config.toml
head_dim = 64
norm_eps = 1e-06
beta1 = 0.9
decay_fraction = 0.897
MLP neurons of a small language model. Each row is named by its layer, matrix (up: input weights; down: output weights) and neuron, and shows model dimensions 64-191. Each number is 50 + 12 x the weight over its row's rms, rounded and kept within 0 to 99.
After each neuron's rows, "fires on" lists the tokens most often at its 100 highest values on Wikipedia text that the model never trained on; "fires before" lists the tokens most often just after its 100 highest values on Wikipedia text that the model never trained on. A number after a token or word is its count.

L2.up500:50 40 44 54 69 83 44 31 62 50 56 56 43 49 22 61 43 41 50 53 63 51 46 33 59 42 51 65 61 47 40 50 36 47 53 56 50 65 50 56 37 55 40 63 47 58 63 53 47 54 48 55 59 37 55 45 48 31 47 50 45 63 52 66 32 24 53 51 31 52 59 45 38 54 50 46 41 26 47 70 49 57 44 77 47 45 40 43 57 55 67 51 55 60 32 47 61 48 72 41 49 23 49 55 74 63 64 49 60 43 77 48 44 23 52 42 40 58 52 64 40 50 39 40 48 72 62 55
L2.down500:38 62 39 35 60 68 57 43 31 53 56 52 69 65 47 70 33 63 51 52 29 55 16 51 67 53 48 57 60 56 54 30 47 47 40 57 64 46 40 46 51 46 67 52 61 51 55 45 30 58 58 49 51 47 63 60 52 39 63 58 51 82 45 38 57 31 41 52 34 77 69 59 43 40 48 58 55 48 85 57 29 50 52 52 85 35 51 61 63 51 43 53 42 34 33 79 55 33 57 62 63 46 45 51 62 69 62 63 49 52 57 43 43 43 36 38 50 20 62 64 50 53 68 45 50 53 47 61
fires on: "t" 21, "pr" 13, "r" 10, "ot" 5, "pp" 5
fires before: " |" 25, "il" 10, "t" 8, "s" 8, "ack" 7, "al" 5

L6.up462:43 53 52 55 52 54 59 42 37 41 53 57 47 63 57 65 54 46 49 19 46 63 40 34 73 55 35 49 53 59 53 49 41 47 51 43 55 62 53 43 60 61 67 59 26 25 47 51 58 43 79 48 28 63 50 57 55 41 36 50 61 50 43 61 44 39 49 48 42 53 55 57 64 38 55 50 29 50 40 38 54 63 68 42 68 35 60 56 32 26 59 60 33 26 60 65 76 65 45 50 42 55 62 53 35 50 50 56 61 51 46 43 18 32 41 54 35 57 64 57 48 46 54 69 56 49 46 34
L6.down462:59 54 33 62 59 53 56 45 64 43 37 44 19 61 47 60 49 52 53 72 73 42 68 30 51 42 46 42 66 38 53 35 55 54 70 48 46 62 72 46 36 43 45 43 38 42 60 63 43 54 38 59 49 37 38 57 40 40 52 41 54 60 54 65 54 38 32 46 43 77 40 69 41 54 43 30 43 43 37 49 31 43 60 46 48 58 39 31 47 49 60 40 42 45 52 55 50 34 34 39 35 41 41 38 48 57 50 64 43 28 44 41 32 63 59 75 46 27 47 53 57 47 58 62 53 62 57 55
fires on: "ce" 37, "m" 17, " the" 11, "e" 7, "ol" 6, "p" 5
fires before: "iv" 23, "pt" 14, "ain" 8, "ov" 4, "al" 4, "v" 4

L5.up694:33 55 39 34 47 63 50 74 55 43 61 38 41 59 43 32 56 46 75 51 62 60 37 25 49 69 37 66 36 66 41 72 75 62 69 34 53 43 49 47 49 65 32 41 47 41 36 56 41 74 51 52 47 65 42 58 55 41 57 58 70 34 70 67 57 51 46 36 43 50 41 41 38 65 54 36 54 33 48 59 41 54 47 59 43 43 48 42 31 49 57 50 47 63 45 81 23 43 55 44 34 38 53 71 26 57 73 41 80 63 47 49 50 67 45 35 64 56 58 62 51 53 50 47 50 67 41 58
L5.down694:52 55 52 40 54 54 53 60 59 37 36 46 53 48 48 68 58 29 52 48 69 54 50 68 66 55 50 66 45 34 35 58 59 59 66 37 78 66 44 15 41 49 61 59 47 73 50 57 55 50 33 57 55 27 48 49 64 47 30 40 56 32 47 69 53 40 52 40 49 50 48 37 55 45 55 42 22 42 44 49 68 53 55 47 68 35 26 57 41 51 35 73 55 48 47 55 56 53 37 54 27 45 43 45 54 68 31 61 43 43 34 46 59 51 46 52 56 38 42 72 38 40 56 28 51 62 50 67
fires on: "el" 26, "w" 13, "ld" 10, "l" 6, "e" 6
fires before: "y" 21, "ay" 9, "ess" 6, " W" 6, "(" 4, "ing" 4

L6.up406:39 42 67 58 40 49 45 42 47 68 76 48 62 44 46 44 53 71 71 60 63 52 45 39 51 28 67 55 36 42 50 61 67 41 57 34 61 44 71 50 59 62 65 37 41 46 61 43 50 55 54 54 74 50 51 58 45 67 40 27 61 56 25 63 43 73 41 46 53 52 59 52 48 55 53 45 41 28 34 53 53 53 38 73 58 29 19 38 59 60 45 61 48 43 55 75 57 47 57 57 52 60 30 49 45 52 55 37 60 23 50 37 47 55 29 65 38 37 45 55 48 41 55 56 45 57 54 35
L6.down406:48 37 35 26 65 65 28 37 47 63 55 37 56 62 50 50 64 57 54 59 47 56 43 40 30 63 58 30 43 65 52 42 47 64 51 67 41 30 59 64 45 75 57 63 21 47 51 41 39 50 51 43 59 48 45 51 51 45 66 46 46 50 54 65 78 55 46 63 68 67 47 46 35 59 50 52 45 31 62 60 61 64 63 24 68 40 53 69 54 59 47 67 50 63 47 50 59 48 39 60 37 50 56 36 31 62 47 50 62 59 52 56 68 48 35 68 67 70 63 56 67 58 36 60 48 37 54 44
fires on: "is" 42, "ear" 16, "ent" 8, "id" 8, "ar" 4, "ec" 4
fires before: "ion" 31, "ch" 15, "ents" 5, "ions" 4, "ter" 4, "ut" 4

L8.up603:46 46 45 55 41 41 60 32 61 65 71 53 49 74 53 51 52 63 49 57 45 49 45 43 48 42 65 61 50 24 53 60 74 56 70 60 61 62 50 44 58 34 34 44 35 41 61 44 50 35 56 61 49 49 56 51 43 37 59 53 61 54 29 59 28 55 66 44 46 56 78 44 51 52 69 48 19 39 47 52 55 47 53 73 53 45 40 58 48 50 77 43 41 51 60 70 60 63 51 47 31 48 68 46 49 29 48 56 74 27 61 44 42 48 32 57 40 61 62 51 32 39 52 31 45 66 59 39
L8.down603:52 43 54 52 38 29 47 43 69 63 56 45 45 48 42 57 45 58 36 60 59 64 70 65 38 54 38 50 52 52 43 45 49 56 27 48 72 48 59 72 54 42 42 54 60 24 50 65 35 47 46 42 56 67 38 44 48 57 65 43 41 42 45 40 61 80 64 60 48 69 63 69 55 63 61 56 53 52 55 52 41 38 37 59 42 16 35 65 47 61 69 34 53 60 61 72 37 55 28 59 45 75 73 36 62 52 46 35 40 35 37 50 35 45 62 64 35 33 52 35 50 49 33 54 43 56 59 52
fires on: "s" 30, "19" 20, "ec" 12, "p" 10, "ear" 7
fires before: "ut" 12, "ect" 9, "p" 8, "ch" 7, "9" 7, "oc" 7

L2.up566:27 47 68 61 50 39 52 32 57 60 44 56 44 68 24 47 40 63 66 67 58 61 56 37 56 40 56 66 65 58 45 45 61 71 63 48 53 61 40 43 47 69 61 51 45 58 55 43 71 50 64 54 46 44 50 52 56 55 50 55 50 65 49 48 45 47 40 46 41 39 40 58 50 58 78 47 36 34 44 42 54 30 55 53 68 32 29 45 41 51 58 27 58 53 36 53 66 44 29 58 38 67 40 56 62 36 69 49 47 36 49 34 30 60 26 47 41 38 57 20 51 54 49 59 49 78 45 54
L2.down566:33 68 46 60 56 48 47 55 68 54 46 54 60 48 45 51 37 37 61 31 45 30 66 52 67 60 64 34 58 35 46 38 64 29 50 50 47 56 61 43 46 40 49 54 39 52 55 40 58 33 46 62 40 35 42 43 53 58 61 50 36 54 56 47 68 46 46 42 67 49 37 55 45 62 49 47 44 54 53 46 56 54 60 55 53 37 73 37 61 70 23 38 69 43 28 52 48 37 46 55 58 44 49 46 81 38 71 44 34 47 64 49 47 62 55 57 57 61 59 43 64 53 43 47 43 59 50 53
fires on: "|---|---" 32, "ar" 22, "p" 8, "|---" 7, "re" 6
fires before: "|---|---" 22, "|" 10, "i" 8, "|---" 7, "m" 4, "ew" 4

L4.up521:62 44 70 50 45 46 32 48 65 46 24 50 53 47 54 49 39 26 39 35 60 76 61 45 62 58 41 48 43 46 24 39 52 14 71 60 49 60 65 39 61 62 32 54 54 66 49 66 66 40 32 59 62 30 39 39 45 30 45 47 50 41 36 46 25 39 67 53 70 52 53 72 39 43 80 33 58 54 41 48 65 53 58 50 67 46 55 41 55 57 65 42 39 55 32 45 45 70 70 52 63 49 73 58 72 37 56 45 69 44 58 51 31 28 45 48 47 53 45 42 44 34 48 44 37 61 62 49
L4.down521:80 54 57 54 51 43 35 75 42 59 63 38 46 54 49 41 47 70 45 74 47 43 46 44 38 33 32 48 33 64 66 55 53 56 45 55 15 50 46 56 59 44 77 67 48 40 41 49 51 65 59 69 25 54 59 51 62 54 49 74 50 70 73 53 55 51 22 46 46 57 39 57 36 35 53 52 42 59 33 26 46 54 47 50 43 65 60 48 43 49 57 56 43 33 62 34 27 26 55 63 60 48 48 56 23 62 46 41 89 57 32 30 61 52 59 61 48 55 48 64 34 62 50 59 37 33 37 57
fires on: " " 80, "t" 11
fires before: "19" 35, "20" 30, "il" 9, "18" 5

L4.up325:39 48 36 58 42 67 49 46 43 60 78 58 37 70 39 53 54 49 53 53 47 54 40 48 54 68 58 74 40 58 43 61 38 79 48 47 71 52 45 69 17 76 71 66 55 49 48 38 50 51 75 66 36 61 61 51 42 38 62 40 40 43 45 46 54 51 46 42 49 63 55 69 50 31 58 50 46 30 39 46 39 61 27 45 39 50 61 48 71 55 45 36 68 61 67 63 54 65 41 65 34 76 44 33 50 77 64 44 43 57 56 52 62 39 47 43 36 48 44 58 49 52 73 32 54 81 45 47
L4.down325:37 68 64 36 41 38 67 58 57 45 50 58 61 48 32 47 41 43 40 35 61 29 41 64 50 61 26 37 63 53 42 36 38 46 40 46 46 57 40 35 68 43 48 63 59 65 21 36 40 46 41 56 53 60 51 54 75 65 53 37 57 50 57 46 42 45 47 47 46 39 57 46 49 49 55 40 38 40 43 43 74 76 55 42 35 50 52 60 69 70 43 70 49 68 66 40 52 56 38 55 44 70 39 55 53 49 50 32 26 65 41 50 46 41 53 31 47 54 61 61 51 45 70 61 53 73 55 73
fires on: " |" 30, " " 24, "0" 15, "1" 8, "2" 6, "3" 5
fires before: " " 28, " |" 18, " |\n" 14, "\n" 5

L9.up408:48 62 55 40 48 63 59 62 40 63 49 41 38 57 49 59 41 38 42 35 71 40 37 53 30 37 57 51 42 58 45 57 48 56 34 47 44 63 35 59 28 67 55 63 52 54 36 41 53 54 71 38 29 58 55 58 39 43 56 39 51 48 54 40 48 54 37 52 55 52 45 59 64 85 43 49 39 51 40 39 47 54 48 41 48 52 55 54 28 38 55 30 50 40 61 49 29 66 59 59 60 46 47 50 41 44 62 49 39 60 62 69 63 44 39 65 33 58 48 64 64 34 43 80 71 56 56 25
L9.down408:29 39 41 49 46 48 48 40 44 44 37 49 53 62 69 32 40 40 46 53 41 50 48 42 49 67 49 33 52 59 59 53 45 30 46 42 47 43 52 49 67 53 48 50 59 39 54 41 68 50 59 36 43 57 61 50 59 54 56 66 46 56 41 51 48 38 47 43 25 53 49 58 45 23 43 55 32 37 25 39 56 40 52 25 46 66 63 52 54 54 51 53 42 81 31 68 62 61 48 58 41 59 49 49 33 63 63 25 44 37 31 57 54 53 43 43 63 45 58 30 58 61 38 47 29 60 57 70
fires on: "," 15, "1" 14, "n" 10, "id" 6, "0" 6
fires before: " |" 25, "," 9, " the" 8, " |\n" 5, "A" 5, " de" 4

L5.up648:55 48 50 51 40 65 47 55 54 58 49 49 47 78 43 39 38 69 63 61 49 78 62 33 43 55 43 58 55 51 52 63 40 61 64 50 38 46 77 52 53 50 40 42 70 55 61 55 49 42 53 51 43 59 48 18 55 41 48 73 52 55 47 45 47 45 56 41 39 55 54 47 44 47 60 51 37 42 34 38 67 36 35 47 56 46 54 47 51 26 48 38 53 66 37 54 19 66 38 47 43 48 42 49 43 40 60 87 54 50 35 52 52 64 41 23 69 55 57 20 46 46 55 53 53 62 76 53
L5.down648:65 06 53 40 56 50 62 46 60 49 44 38 65 61 55 66 41 51 59 56 74 76 56 67 32 45 49 48 55 66 46 30 53 52 58 35 57 58 41 56 44 45 42 58 65 63 61 46 40 47 55 40 58 58 52 56 42 50 55 80 38 35 43 52 71 56 52 57 36 29 64 45 53 51 59 53 43 58 39 42 67 46 43 64 62 37 42 50 51 31 45 39 49 65 53 48 25 41 41 59 42 32 45 56 57 40 67 34 53 59 58 49 50 51 39 46 50 45 62 44 51 54 33 52 50 70 50 51
fires on: " " 30, "20" 15, "u" 14, "o" 11, "ru" 8, "," 8
fires before: "ary" 22, "19" 14, "20" 12, "ber" 11, "0" 4, "15" 4

L4.up2:45 56 59 56 44 53 35 61 49 68 64 45 57 54 46 58 38 56 58 44 53 57 38 56 29 27 55 50 57 67 46 54 86 58 53 50 71 50 41 39 51 61 32 61 50 65 60 36 58 65 38 54 33 48 61 54 39 51 34 50 49 61 55 52 67 51 33 40 84 58 48 64 50 47 58 45 67 45 34 30 65 56 41 36 66 48 49 51 44 47 42 38 38 53 47 44 62 50 51 52 60 57 58 70 65 54 41 56 44 31 35 67 66 55 63 64 33 45 52 53 47 50 53 50 60 48 44 36
L4.down2:64 51 76 43 52 57 45 53 58 42 67 41 34 53 28 36 77 49 61 57 52 58 35 47 38 40 41 52 54 50 48 50 62 32 70 39 61 44 54 63 52 51 48 41 47 31 46 45 62 37 38 29 40 50 37 47 39 50 59 67 61 51 61 66 66 52 34 58 43 61 70 42 52 24 47 52 29 46 51 59 56 41 39 71 39 46 37 58 34 50 52 52 43 46 66 59 55 56 52 53 50 59 50 57 55 11 49 50 65 48 62 75 42 28 42 40 66 68 57 49 41 27 47 59 80 58 53 59
fires on: "ess" 45, "ct" 23, "art" 14, "t" 6, "x" 4
fires before: "ion" 27, "ment" 9, "ed" 8, "ing" 4, "ure" 4, "," 4

L4.up410:64 69 87 24 43 59 17 50 67 61 67 55 64 56 44 58 36 55 50 49 68 55 43 45 46 48 63 51 68 61 46 60 59 54 49 52 44 58 46 42 39 46 57 24 35 51 59 37 47 65 38 50 30 52 49 55 51 73 41 34 35 45 45 57 53 55 24 27 57 55 50 37 54 42 43 50 38 37 49 37 58 49 51 54 72 50 56 31 30 42 84 35 55 51 37 52 34 56 39 57 44 62 39 74 48 65 52 52 48 39 19 58 53 22 51 45 67 45 66 48 46 64 43 51 38 32 37 43
L4.down410:56 54 31 36 48 35 69 56 24 46 58 45 43 53 58 39 25 51 41 46 47 32 65 54 67 29 41 37 44 50 45 39 40 52 60 80 45 44 49 73 57 30 48 26 50 39 62 54 42 58 64 55 65 56 51 45 60 55 45 67 36 47 36 27 56 53 19 74 50 51 38 75 60 59 52 50 40 62 60 50 51 40 49 58 52 65 50 53 47 44 16 39 32 69 54 52 71 59 23 45 45 39 36 42 37 56 37 46 51 56 65 67 50 46 67 66 54 52 47 51 56 55 42 39 35 23 50 48
fires on: "ct" 20, "ot" 9, "c" 8, "ion" 8, "lect" 8
fires before: "ed" 20, "ion" 14, " of" 7, "er" 7, "ing" 6

L9.up684:56 54 39 34 43 37 64 42 55 34 56 43 28 42 56 68 24 44 51 48 38 47 58 55 50 46 49 53 51 63 37 39 81 62 48 54 38 63 51 57 59 43 49 42 52 46 42 44 69 40 48 54 46 53 43 60 32 56 52 49 43 51 42 65 45 37 81 66 45 37 50 63 53 40 71 36 58 61 54 60 64 65 37 44 58 28 67 52 37 36 50 49 64 47 69 69 38 39 68 46 29 42 61 46 57 54 49 46 44 64 53 37 38 49 43 71 75 54 51 46 40 49 64 56 60 42 62 57
L9.down684:58 58 45 43 50 50 62 26 66 38 58 53 68 53 54 70 49 14 53 44 44 35 78 52 60 41 54 33 66 39 41 46 46 59 46 47 53 45 45 53 68 58 56 48 41 40 42 47 37 55 40 31 54 48 54 39 66 70 63 48 47 45 65 35 37 51 86 68 51 43 50 38 39 58 62 62 55 61 44 59 24 69 55 69 63 64 51 50 49 65 22 50 44 72 38 69 36 45 30 82 51 44 70 47 47 44 73 49 38 55 50 43 48 48 62 69 42 44 47 56 45 43 53 35 63 56 40 54
fires on: " Ch" 52, " ch" 41, "h" 6
fires before: "ar" 15, "a" 14, "r" 13, "ie" 6, "an" 6

L6.up573:55 54 73 53 46 54 55 45 60 78 30 45 27 61 39 39 61 41 64 33 42 56 65 41 63 45 27 65 53 47 35 36 53 28 44 44 63 66 69 28 49 69 31 60 52 41 49 73 38 57 56 44 66 51 42 69 39 27 42 25 53 70 58 52 44 33 70 36 61 52 58 54 65 70 47 24 56 44 64 39 49 64 67 58 66 41 30 35 37 37 75 37 47 56 57 39 56 55 55 33 71 43 38 51 52 51 52 51 42 25 64 58 42 64 50 50 39 32 55 27 53 35 52 54 36 61 49 37
L6.down573:76 64 48 79 47 21 41 50 35 37 41 51 56 29 29 40 58 62 61 39 38 69 64 44 62 38 71 53 43 46 65 55 51 40 34 43 51 40 51 49 50 48 59 72 69 60 55 49 40 38 71 52 34 38 59 44 63 34 38 49 67 35 49 30 41 33 50 47 64 52 42 53 57 54 56 75 51 66 44 62 42 49 37 55 31 47 39 51 60 52 47 35 55 66 43 36 51 40 57 41 59 49 46 40 37 45 36 35 39 57 61 61 36 45 45 49 62 36 42 38 59 46 43 47 59 66 67 74
fires on: "n" 55, "m" 17, "z" 7, " |" 5
fires before: "own" 28, "o" 11, "all" 8, "ow" 7, " " 5, "igh" 4

L4.up157:45 52 59 41 51 44 68 79 73 39 45 69 47 56 22 46 40 60 67 38 53 45 50 41 42 45 64 67 39 47 45 53 58 47 53 42 51 46 40 25 42 64 48 44 57 44 47 48 51 49 55 44 57 41 65 29 55 37 73 43 65 53 35 60 50 53 43 39 34 50 55 61 35 46 56 52 25 27 55 59 41 58 46 64 57 49 55 66 40 38 49 50 44 56 48 36 44 62 77 50 32 34 47 66 51 60 43 50 69 61 69 29 52 46 31 56 17 50 50 49 53 36 49 72 17 71 63 68
L4.down157:21 49 38 53 48 52 53 20 51 63 52 35 40 38 46 33 65 54 52 48 29 46 48 67 63 72 30 21 45 52 61 61 47 58 70 83 62 55 31 59 56 48 58 54 48 59 49 54 64 59 45 55 33 60 47 46 53 54 53 27 37 58 50 56 49 30 27 48 56 48 62 51 65 36 38 59 65 62 37 53 57 38 36 34 50 48 53 62 55 20 67 40 46 39 44 31 28 71 40 55 43 46 41 63 55 61 26 31 51 44 39 58 69 45 54 63 47 54 55 31 76 53 57 62 47 41 52 52
fires on: "er" 28, "her" 27, "ent" 15, "ther" 13, "ir" 4, "ound" 4
fires before: "n" 22, "al" 11, "man" 10, "ed" 7, "ur" 5, " of" 4

L4.up696:39 66 43 52 26 45 50 52 34 51 48 51 19 57 36 44 54 39 73 51 37 69 53 48 43 67 43 77 40 50 51 35 53 74 74 52 59 59 51 40 33 73 37 60 64 34 59 51 40 71 55 55 58 62 55 50 33 39 45 51 51 77 61 65 61 46 57 38 58 59 44 45 57 88 50 42 48 50 42 46 55 59 68 40 54 55 35 55 30 61 36 46 34 45 37 48 34 32 51 45 30 61 50 74 50 61 54 29 48 61 65 40 46 28 30 57 66 42 63 53 34 51 55 49 59 73 50 38
L4.down696:58 45 42 57 52 31 37 52 56 49 45 52 55 61 62 29 69 55 50 57 42 44 38 63 60 39 60 61 57 46 25 34 39 53 42 46 44 52 57 43 59 59 47 48 48 48 41 57 57 59 53 46 56 78 55 45 47 62 52 29 41 43 62 74 26 49 56 46 51 37 50 41 42 53 32 46 53 13 59 51 43 50 64 33 62 34 61 58 32 48 53 54 37 51 60 46 32 68 66 40 67 49 68 44 29 56 34 40 35 58 53 45 63 81 59 75 50 64 41 68 50 73 63 57 58 55 66 62
fires on: "n" 75, "ed" 6, "el" 5, "en" 4
fires before: "own" 30, "ing" 9, "o" 8, "y" 6, "al" 6

L9.up532:45 62 56 35 79 38 42 50 49 63 38 43 33 41 55 44 53 52 56 56 64 46 40 41 57 32 70 61 39 39 62 65 67 54 67 50 68 56 38 41 30 69 61 48 58 41 66 38 31 48 63 38 37 36 40 64 50 43 59 32 43 73 34 61 40 39 42 31 62 45 61 75 41 45 50 26 46 41 38 60 47 58 33 59 62 47 45 47 32 57 61 33 59 53 65 58 54 39 58 32 51 51 53 45 42 52 63 51 55 41 44 34 43 57 23 57 47 31 42 56 49 38 76 70 60 34 43 49
L9.down532:45 61 56 60 49 55 74 50 41 54 61 35 42 68 45 40 44 51 40 59 50 42 43 62 43 61 52 33 57 54 42 36 44 52 42 62 22 59 37 55 72 59 61 46 66 32 46 46 52 38 50 71 51 51 43 52 41 33 40 26 27 47 74 50 49 49 50 72 37 35 51 31 69 51 49 45 38 52 34 41 44 41 51 41 71 24 70 48 41 50 58 43 33 46 31 49 58 55 46 42 59 57 54 43 61 75 59 44 60 53 73 55 52 36 60 69 64 66 42 40 38 66 36 48 44 55 47 70
fires on: "it" 28, "ad" 16, "uc" 14, "is" 9, "oc" 8
fires before: "ut" 20, "ions" 9, "ed" 9, "ition" 8, "r" 8, "ion" 8

L8.up882:26 34 56 61 38 73 60 30 42 58 58 44 55 53 39 22 61 51 44 49 51 29 60 45 58 31 45 57 44 64 45 50 60 24 61 48 59 55 59 62 60 44 56 50 44 38 55 58 48 47 46 45 37 56 30 53 45 44 42 42 57 50 38 32 45 44 51 48 59 68 33 59 57 41 44 48 51 16 49 60 67 59 81 60 60 34 52 53 52 49 51 41 50 41 53 55 55 50 65 47 70 48 52 59 42 32 70 60 46 59 47 37 59 72 34 66 53 55 60 50 15 52 54 54 65 62 74 70
L8.down882:37 55 60 51 56 41 25 49 60 47 43 61 48 44 57 76 40 56 46 51 58 42 60 45 47 55 53 40 53 48 47 65 49 47 50 43 50 43 60 46 66 59 32 53 46 62 45 55 43 68 46 44 63 32 56 73 43 36 68 68 34 71 46 48 63 32 50 51 50 58 52 58 38 54 65 48 40 43 36 38 68 51 43 49 67 58 56 65 43 55 53 58 47 59 50 47 36 45 47 61 31 36 28 61 52 57 51 49 39 88 58 39 27 54 20 51 46 57 45 53 65 44 48 63 42 82 63 59
fires on: "19" 26, "20" 21, "–" 8, "5" 7
fires before: "9" 12, "0" 12, "5" 10, "8" 9, "3" 8, "4" 8

L8.up856:62 48 40 58 32 59 47 32 53 55 46 79 61 34 61 54 45 24 79 38 47 57 39 57 53 45 45 55 50 46 48 62 40 51 48 50 57 59 42 37 60 55 47 36 59 33 53 48 56 57 53 62 45 57 48 50 40 46 47 43 46 39 56 28 12 40 51 60 54 48 49 48 33 39 58 46 61 76 53 64 32 68 55 49 60 56 52 35 61 24 33 68 61 27 62 32 50 39 41 61 41 44 45 51 43 46 56 51 41 57 62 50 30 60 42 54 42 52 64 21 55 35 50 57 44 44 52 57
L8.down856:29 66 58 70 51 41 37 48 53 46 83 54 70 49 36 58 44 65 56 40 48 44 66 72 48 53 52 28 67 43 53 44 63 46 47 54 50 30 33 59 56 41 63 45 38 51 43 62 30 36 40 41 39 34 54 30 43 52 41 67 42 60 56 51 58 47 80 43 43 53 61 52 63 68 50 85 50 42 44 57 66 43 51 46 65 51 67 40 74 43 67 48 54 47 54 75 38 53 63 49 57 46 66 59 50 56 57 46 64 40 38 46 65 67 38 55 47 52 31 52 42 63 52 49 53 49 36 38
fires on: " per" 36, " Ch" 16, " cl" 12, "a" 6, " d" 6, "h" 5
fires before: "f" 22, "i" 16, "r" 9, "im" 4, "u" 4

L9.up806:40 43 52 38 65 34 40 33 47 56 53 41 62 36 45 60 38 48 47 50 61 54 48 27 43 63 33 78 65 67 48 73 67 59 43 58 46 40 47 32 56 34 58 55 62 50 48 53 47 64 57 44 43 34 64 46 58 36 40 73 61 47 42 43 45 49 52 38 67 62 57 37 45 31 71 54 47 35 63 43 57 56 35 70 55 66 47 50 55 57 56 45 66 40 48 44 26 63 35 46 57 60 43 53 38 56 48 51 37 43 30 56 44 44 33 35 53 44 35 58 31 45 63 55 41 45 62 40
L9.down806:59 61 45 53 29 53 46 53 35 52 51 47 32 49 31 33 66 45 53 61 37 56 28 56 42 56 33 51 57 54 54 38 58 60 53 52 43 45 50 40 66 68 50 65 69 41 60 40 32 65 49 66 67 38 44 52 65 52 52 71 25 60 52 59 46 33 60 66 53 49 32 42 73 64 46 70 48 48 48 48 56 46 35 33 52 54 44 48 60 63 50 41 52 39 50 66 30 43 55 44 68 72 38 58 62 78 63 33 57 61 57 56 38 51 43 56 45 36 38 43 60 68 39 50 45 43 50 50
fires on: " " 60, "–" 11, "20" 6, "S" 5
fires before: "0" 59, "1" 10, "A" 7

L6.up324:49 70 42 44 18 35 57 44 72 48 41 69 48 59 33 37 39 37 72 40 36 64 49 48 51 66 55 43 55 34 60 52 49 41 56 49 54 45 53 33 54 67 37 56 44 61 66 42 76 61 51 75 54 43 57 66 57 48 41 62 80 46 47 47 35 63 46 57 49 44 63 56 49 47 62 43 42 43 49 60 61 58 51 44 72 42 66 36 51 47 35 79 49 66 46 48 39 55 38 65 51 26 59 67 61 37 36 47 57 62 74 60 50 51 44 63 38 43 52 43 56 36 58 66 56 27 27 42
L6.down324:54 60 43 53 51 46 31 49 57 48 60 34 46 47 65 38 47 62 46 69 66 49 35 56 53 71 28 55 66 63 61 60 54 39 45 59 55 46 49 46 66 51 24 35 69 32 50 71 60 53 53 35 59 42 46 20 48 49 46 51 47 48 53 66 40 43 61 44 59 39 73 73 55 40 44 54 42 52 48 52 40 23 40 47 43 45 50 29 61 47 62 71 45 26 42 56 49 62 47 62 41 40 35 39 65 78 49 31 54 56 64 47 39 57 47 25 35 72 60 50 55 59 52 63 53 35 70 53
fires on: "ur" 16, "O" 16, "ther" 12, " of" 12, "her" 10, "er" 8
fires before: "n" 44, "b" 8, " the" 7, "r" 7, "v" 4

L8.up853:64 52 48 61 44 49 39 48 61 60 66 55 75 56 51 59 37 64 63 51 64 56 49 37 66 58 44 56 46 37 61 57 65 48 74 43 66 49 42 32 63 42 59 56 63 56 61 53 55 43 52 41 43 60 63 74 35 49 25 33 59 35 14 48 38 56 41 52 47 51 71 67 42 30 69 54 51 58 59 23 50 66 59 63 44 51 44 46 40 33 64 38 63 29 56 88 34 74 47 24 36 42 56 48 34 47 56 56 48 38 34 37 56 51 38 39 57 41 64 46 48 42 53 72 50 52 45 76
L8.down853:55 64 49 54 29 42 56 45 52 33 54 50 44 60 45 49 63 41 59 48 36 45 33 67 56 15 55 42 48 56 73 34 66 66 63 45 63 62 40 53 41 41 35 48 52 39 47 81 70 42 42 43 43 42 77 64 63 40 47 52 49 65 63 45 62 09 50 40 50 34 44 55 60 52 56 37 48 27 71 55 41 51 40 55 51 48 49 49 45 51 33 52 47 47 33 45 23 39 63 50 53 45 35 45 46 39 49 58 47 67 25 64 54 48 45 60 38 47 40 26 57 60 28 55 71 33 29 49
fires on: " " 76, "ter" 17, "re" 5
fires before: "19" 32, "20" 25, "18" 9, "est" 5, "15" 4, "as" 4

L9.up596:38 60 47 62 45 44 39 63 50 53 80 58 70 44 20 45 45 48 47 48 63 62 61 51 52 42 45 37 52 60 38 49 50 42 69 29 44 42 70 69 54 35 29 44 41 42 42 49 52 39 60 34 65 54 58 34 21 30 64 28 76 41 58 61 40 47 42 43 32 45 55 63 44 45 46 54 43 45 50 35 60 72 59 45 46 75 69 54 46 37 63 33 76 63 49 56 45 55 47 40 41 47 45 45 85 52 55 32 56 55 41 29 40 52 50 42 28 64 37 47 52 24 51 42 59 37 56 51
L9.down596:66 47 47 34 41 53 74 56 70 29 45 59 60 56 54 47 55 48 30 41 41 31 43 59 68 58 67 54 38 59 50 64 53 66 56 58 62 60 58 42 54 46 49 50 39 69 53 47 62 35 38 58 38 74 67 69 58 62 53 76 52 53 44 70 57 37 30 69 58 42 50 45 28 34 63 51 59 45 44 66 31 33 52 69 68 49 52 47 25 62 32 57 35 37 39 27 35 54 59 55 34 45 65 49 49 25 57 76 63 51 57 55 57 51 50 43 56 43 40 59 37 56 37 42 51 45 59 46
fires on: " " 61, " rec" 9, "c" 5, " c" 4, " se" 4
fires before: "20" 26, "19" 16, "ord" 6, "18" 6, "==\n" 5, "as" 4